{
  "n_layer": 14,
  "d_model": 256,
  "n_head": 2,
  "n_kv_head": 2,
  "head_dim": 128,
  "d_mlp": 1024,
  "vocab_size": 2048,
  "activation": "gelu",
  "norm": "layernorm",
  "norm_place": "pre",
  "norm_eps": 1e-05,
  "positions": "alibi",
  "qk_norm": false,
  "attn_scale": 0.0884,
  "bias": "all",
  "tie_embeddings": true,
  "parallel_block": false,
  "init": "trunc",
  "init_std_qkv": 0.0274,
  "init_std_o": 0.0,
  "init_std_up": 0.0274,
  "init_std_down": 0.0,
  "optimizer": "adam_variant",
  "lr": 0.0013,
  "beta1": 0.9,
  "beta2": 0.98,
  "weight_decay": 0.42,
  "lr_head": 0.011,
  "grad_clip": 2.0,
  "warmup_steps": 201,
  "schedule": "wsd",
  "decay_fraction": 0.291,
  "decay_shape": "linear",
  "final_lr_fraction": 0.05,
  "batch_tokens": 65536,
  "seq_len": 1024,
  "doc_mask": false,
  "train_tokens": 310000000,
  "steps": 4731,
  "dataset": "wikipedia_en"
}
MLP neurons of a small language model. Each row is named by its layer, matrix (up: input weights) and neuron, and shows model dimensions 0-255. Each number is 128 + 24 x the weight over its row's rms, rounded and kept within 0 to 255. Numbers have three digits each.
After each neuron's rows, "fires in" lists the words (lower case) most often at its 100 highest values on Wikipedia text that the model never trained on; "fires after" lists the tokens most often just before its 100 highest values on Wikipedia text that the model never trained on. A number after a token or word is its count.

L3.up434:091136131120107118137098085120127092150124161128132120138129144165167096117141133078129117141125096117158141140122135131198142115149115119115158131112129146123177132163150154150134141116142137074118125101137121115147126136115137129115137176114146142102086116114075078139124151148120122147089114117101147139130113112145102136110091114134113128167189151137163156171141132102100114087109128113124119120104126122171110089097135175118136134147157158082119154129108168146159111134163150151151133122174143141096101171142157101080124097129129154115137129130122153130141138149145120107091153129074167109116104114130121188138090169103176112130148137148118143118109078057143139123126124070143128089142151115140151150150114119091170133089121132151123152139140105097134122108164135
fires in: "which" 52, "where" 29, "history" 8, "who" 8
fires after: "," 57, "er" 4

L4.up499:148150106192161088135108117134105133113111132105100109151116110136118114123107178111106108124155162132134092141144089123139123061131130102155096173139135144099106146131128123148143145130118186093126140180185124142150137129125159137129111147140121107103072157135081124166131097162126107082129119122115133116114149139125123132127120104126175139129124113148133124173083148104141178107122154146066121129096176102135142147112145103137127159116134137152124171154114121138128128153107100134106111100184187116134126104146103146106178082101114166139124093133113164097162101062123142156122113159114107113130125137140115132143160108176095108103131135110136122131176115136115155162114152082126111109140124137161138106098092092103133112148123141107111118132134128146144099143115139
fires in: "it" 22, "the" 19, "in" 17, "one" 6, "a" 6, "on" 4
fires after: "." 75, ";" 9, "\"" 4

L4.up413:120137112147167129125111114100084125111155158141122126111135144135175134113104105129156161119089123094123124118114155123165143140120137125131140158142141148155090106123137130153125156153157174107114103146129090150153155072144138148153107111114120111148080109144135123171134149135097140149091143119127162109065167096082128117112105155171111125144133160139148106114094164110137177119138127136129117113107089146155157137096130056117128132135090127151139111109111128126196126084135122125179157118128103139152133110126120113111157112130120145119087126087121161163113110125116120093121098127152114132098101089171142100097135131152150124126119107141136124120180133115133195141086130109134147141066142102165125141145163156127107155095142146102101087185152156132121097122141128
fires in: "s" 19, "white" 16, "website" 5, "8" 4, "three" 4, "6" 4
fires after: "." 22, "'" 18, " Wh" 14, "if" 6, "eb" 6

L4.up797:172128137143169081153138110142108133133151146123128144124145125100141166121148154136128094125107142169107101136112126113104103136116150127137127158113180133158125133124125126130165113116115139110122126140153090162124132146114152138129103130099126079110074162146147094188127121128149088115144103104124143127111122147087139079087142080124134106142143118144131138145090151118108136110143185155111112149148133164169128140143142085139138138118103176154157187168139108113130090119115121087154094139139173126148164136149140127070162110118161196121121095106089167104105153127112103107061116168124091102104134129129138148139144110149078077116125139129152156156105118109129186122145132117149122149144117143169126134117114115151157150089138147123104114146108122126119096118119101
fires in: "in" 36, "during" 13, "on" 6, "a" 4
fires after: "." 41, "-" 9, " D" 7, "F" 7, " (" 7, "D" 6

L3.up801:124159092151156100130096098128129101126167134110176126170152140155127118158124082113120056203090042116150137150146100155148118105115135157150124142121123099090128160117158115122165134126171132091093104176128114124076180131130129136143126126124144175130109128131117121122088106122132106113137119137102116120144120168124084073143113129067119129148147157135128111139154100113148081143097160138132131125120121125089150084146143110110138167144108110118157133119140106135135112152175119144120102109123151147141086146133093149145139127083132128170100088105154151157116157128140147129110150123106135096120101118115104155124113138161146099108120129143129108171138146140113113150119123133134131092150110162125173087142130107126113128127136136096124132089124165144141092145159164
fires in: "the" 86
fires after: " by" 48, " under" 14, " (" 8, " with" 8

L3.up504:144175148159085135073132122126139124140130112128119139178122166108166167128137118116158145122107136142108134159149176124153142166119123116133145098132115096131125117125119112154131126100115141086163153144118050121156133076158141100121053162098140103155118123108112135146125152130135163099117103114154141116121117083124094125123135133166110150144151153146125127095112096151102157153126144136094094098096133147144143113077153142121083135119123146127138101165078136167136109121115128153113164121135141150162128092117157138109133101157094127100089124121163164122142177113116117151105111153148106118117071085154146091110160133109118136156156077133130126147188097121131119148136140133150123125100181150113146140121149136145101122134144135095132154161156112077108119122100116
fires in: "s" 98
fires after: "'" 95

L4.up186:150106122167153159118121178136137134100134164088108134134150123095150135119133079093131140128121156142130174128128118148123105108140092122144150146094134192058136137101126189171130148134130104104151139129149051120154131147110158127116083180148125159121120090129059122134121146142158150086105129113127137113133139100108117133106109133137134130145117188163137112105140153135106098129153135135123146122118113128141111117121122112125137116104106139135121105128121131108102097089115143150124145096077162120143137101180121132085117118116155170148119135102103155145158106143145124173118085194182129120133118143138149122118089114183117121123087118111154114108107121090131110118120101101114115125123165122117165143106184144154156129144152144104111079119116128114130137109163152
fires in: "the" 43, "gallery" 5, "geography" 4
fires after: "," 33, " G" 19, "G" 17, ")," 7, "—" 5, ";" 4

L3.up948:129154113158105140167122138119102119158124135113109149098147180138159152132115162116132140149136144114051115188094134086107110142149133149148114127091134111110124105111099121133140158159154136146147105128106049137118141156099142146151126121123158130128149121145159116166157126208154124096102142106110147151097147119172123125114119155150125112147140144140108131147103092123098097123107147089124121103122108137136146110149156125144121139126141123139133146127146123169147120133158146148094158127156160139107099135139121125133137145143166146117101098114116178174167131165141061104109110165090152114121097118119183157127130137113156095126169120163120106123127108090129126141104111080126135100117108079132150147090125099117128104118153152111177133088126154167113092094093130
fires in: "at" 30, "still" 7, "walnut" 5, "gained" 4, "gal" 4
fires after: " g" 21, " st" 10, " W" 10, " w" 6, "ing" 4, " sh" 4

L5.up82:122188166154129095108087129113136119149110144154131140126155150129184189127115111114121116115146165128094129173136075114140136157125116179115117112142115150107094144121136137149111157111125107117144093137156117153101145106127140135151118130148106093103141084145130150118090091126147122147158120134123130149147110119116092108122113143145188136113174131163114129137106115106103120062158138105088124094108146119133107114130143127119129114124112109129138139173149109134121124096106133137110141139118119126171077130130145150116106101126118142123159115125119113138165119129117113125127149152121143152085116106128115143128141191164153172112164128132149097117129118104194117129159197090128183108098094158115179177102089129144138160103109166129102164132097102125143118101092086
fires in: "he" 37, "who" 16, "mother" 9, "another" 5, "and" 4
fires after: "\n\n" 16, " m" 15, "," 12, " an" 5, ")" 5

L4.up381:199115162163162110081108154124115141160124117137130131148109125086181163124106137139127105113107123081133106148136152143135074141124147134114122144118089156158089097137140108160106152131099137099118126143162158181124109121116127180153156136125134107136084124150091110141109142167127128172123109138087182075166146135134104096129088117150147166147120114125142123156129151150141142116114168130109088123113115128165118101130112120118106142085129134085140140122164134135121093107084099105117170139110133129088159139138113139117164086095122142117139180114122138154133090125122127103077115138140111136112137102153121096141119143148130105098156178116132154110125120118109136133093089144149112122071144132100099134094152114085167149124150116116087142125164122147134140178143133
fires in: "3" 12, "4" 10, "9" 10, "8" 9, "5" 6, "6" 5
fires after: "." 85, " P" 6

L3.up926:108170119106101120102115099090119126119122132109149121145125155164139121133146113097138104133100103134108131145119120109102133117112134115161157143149118171129111079185127106136136132121156135116142149132135142116091100119139212136137099125098114092144125112101142094141127146137127131106105120156101139090151106112142047137134101142120177145139139144149159112111102138128159112137103103112129148117127101140103106117130117104104115214106111131108181154137108105120112171104114144097114147127153123143106130119149168113118099140118094141112149101152134125061150141175110136126148144155118131136095116110179124131146128190134146167172131137109167117136172157145146131121158156135124110083097134089134115126111185098184109145116142130078145126125115109112140081166112124
fires in: "he" 78
fires after: "." 49, "," 16, " and" 6

L3.up910:084109107133142078099079145138139124088123124147079118177150128139143128118121135099151101174084119114108127147136079147148160119166184174135100168094127147146064149169174109148158126149142124101154126179140118117128160148127134134115103103138119087140170167132094104136123101115151073126132119095121138138093117187109123127133092124126116126160174156135129075140139119104145127133124139164119145149129138118116146105118138095113126173148096142147119147151119110140113075128124063126136119108171133127119141110137134140112110156069147153109098114103085150136117102113138111129093131135121111078107088139172132134101103151116126109125119158128125120108091130146129145179130135117142169115136134125162142126129133125157141119122121125134091119085116138132135113135126192
fires in: "the" 53, "your" 8, "korea" 5
fires after: "," 13, " with" 9, " y" 8, " K" 8, " \"" 6, " (" 6

L10.up967:123145121144102136127096106119128135162117125106142128149129129119146141143108107089117136109149111159138132156118106119107158072122075122122168119138123146102150130116108140165094150140210105135131105086177127086096149111102142151115124100167117121120085150113102145145129124137126179161133103101134111117150098107155116099135137129166165173117127085129092116133165127119110123108108142143119105120114152162123107151105173150142091169137111119117135119156136125166094140095172122132113125160146150129107113168162116106109140079114140138108104127157126120107136108102154101100102120117143136156116161098130114166185155123136110146137131153080159158163176100091112131151095114149171121122129187149132086120130094138110107114120184158134148098136154114181121089134131125
fires in: "which" 33, "no" 5, "that" 5, "having" 4, "also" 4
fires after: "," 36, " B" 7, ":" 7, " h" 4

L11.up825:099138113157113133178109128116128118123125100121135120106131105118076116141088096159140140106141113175109121135143123138132122156102102141170127106092066153100158111103156132180126136160121166083174113155100105158107145124168140118152075114124116119121106153116112172125164150175106081133114135135115120107105158116127117136169106135131108161141208157158109110164116161129126147138134137120148104130104127141124113117136102163080141115124118135126119173154118160150133136104117096120104084112138133165080108115090164121135128130136101143139176129091083141126143103116168122131161097126097153116149102151114147140128120107129174108108107126102090149139136071140114108139129103104136196121144136138120157141136102144119130158125113136137128166117163091111141147093149167
fires in: "he" 54, "she" 16, "his" 4
fires after: "." 30, "," 20, " where" 10, " |" 6, "\n\n" 5

L6.up212:132135120133151064094143121116128127092135127120143105156122116139137132166114095148149123085102114165126098154121117111099139108081096132112124114136097102127112160166081124137150149111125117141140119159151090114152119089129173168162128146150134176132109147144109141125097141106130048108132118162133129138113193132108062121113140121131134149149137135160143106172124121132127096125148134112117112087103123100108099147130162143141122124083169123102140093121107119139149148151149114122121105132131107155096158178130117144135132182091134133170110116172105134137122093123125154103080093150139129120126110097111133124130114127103154131084108146076118140158159119145171159157129103093167125140117159167117167127136106172137174105097158094109145117142154097137117091125127100
fires in: "1" 40, "jr" 10, "3" 6, "to" 4
fires after: " " 38, " (" 28, " J" 15, "ced" 4

L3.up639:090140080175107135092139076104175130127134118141106124150139157149119129188144137088158091127127087130089120124133102097128167128138171144140137089119125118123129151154104135165179125125124130140147147144130124127158140119152179136099065116102140105131099149102114125135123131117121137128113101079143129131090129127126066110120119125158175129098101164133124121107102138125127144173154163138107145127111140075126111123098126115105129149144072123149107158170092117119135131096133132151104146125123134122160188101125138177118122147122114127139117101141107120127128124083103166114136141159141153097111125148150105086114135161120106138134117162151116119131108198131166133106149164130138144126121147130123085099129165101161152168087099154143099124101114128121149106172089167
fires in: "s" 52, "moon" 5, "door" 5
fires after: "'" 52, " m" 16, " me" 5, " do" 5, "M" 4, " Me" 4

L3.up69:161152090136141108118144139105129094147134144131143137190110144133165149122112091120132067114123119097081127094140124121147107103121117154146107082127171124125096144130127110127106126137139155138105149120158087140103155079144142144126061138135131156113062116128107155135124110131140123163134163111141078161103152125173088146118103122130111135129127136126121112134123116108131153134122129131125146114120128133118185131099155155101108134137105122123099120141062142135118103125115117166093153145145176127138131105100087163088142135153166136139060123154160141139172119118110110146134077126200093115088087086181159143126158108117136134138139124087120117125112142157141085145100168102136120128121122128109177149139112134134139127143127132132104111121167157130114115174100108
fires in: "s" 64, "what" 5
fires after: "'" 64, " wh" 5, "ight" 4

L4.up820:146106084150094139091140120121103138124113149123120097133143165131128129153127093073148134138120136146138139173129102112138102086084137092124131086081092125121112123165141128162137127097139092114150112137148125119129195153101082128161116145152128140069137177136091116144126140131149095135123119112111124151132135163155106092119079083119167129111156129133150116175145143127126149133088158091139115104133154114125107149123139125117104148101143119122134146134112111096148121160108110119152113141149137119136120159173142107130160168114170130145130112150058123162144169161139120125081151150128139100139094164132119134116087158111141072125140136074155139124158165074131144135078105101126097124115188132128163158119142115118135134149125189128147159143152110129134127122136122
fires in: "came" 19, "which" 19, "england" 6, "in" 6, "where" 6, "from" 5
fires after: "," 72, " c" 21

L6.up945:177153123143120105104108099117169115146157176154129131123099163104113133119137110137142089122150128092117119140135119142137072134124132080153179110103126139130122111142180118139129146178140114081144107107139160165127141182133128179173097125163133101133097173131126055105125105125150135121149084162103149103142119106101100092114097128159126151160144119116145149137121161109123146090108114123109132101156139118154088126137129085131098142108133174161117151157120112149105120114105167124146136119186126138115115130136172143115130132105124115116148131151133121128127078165141107165136176125088128119115089106133126116130112156141103120087122080162096117140141137104113125101090145143123101096116155120130120158107139169137100183134121128111152118141165128091076142109163119
fires in: "father" 20, "daughter" 16, "brother" 5, "teachers" 5, "brothers" 4, "mother" 4
fires after: " f" 19, "augh" 17, " bro" 7, "ac" 6, " m" 4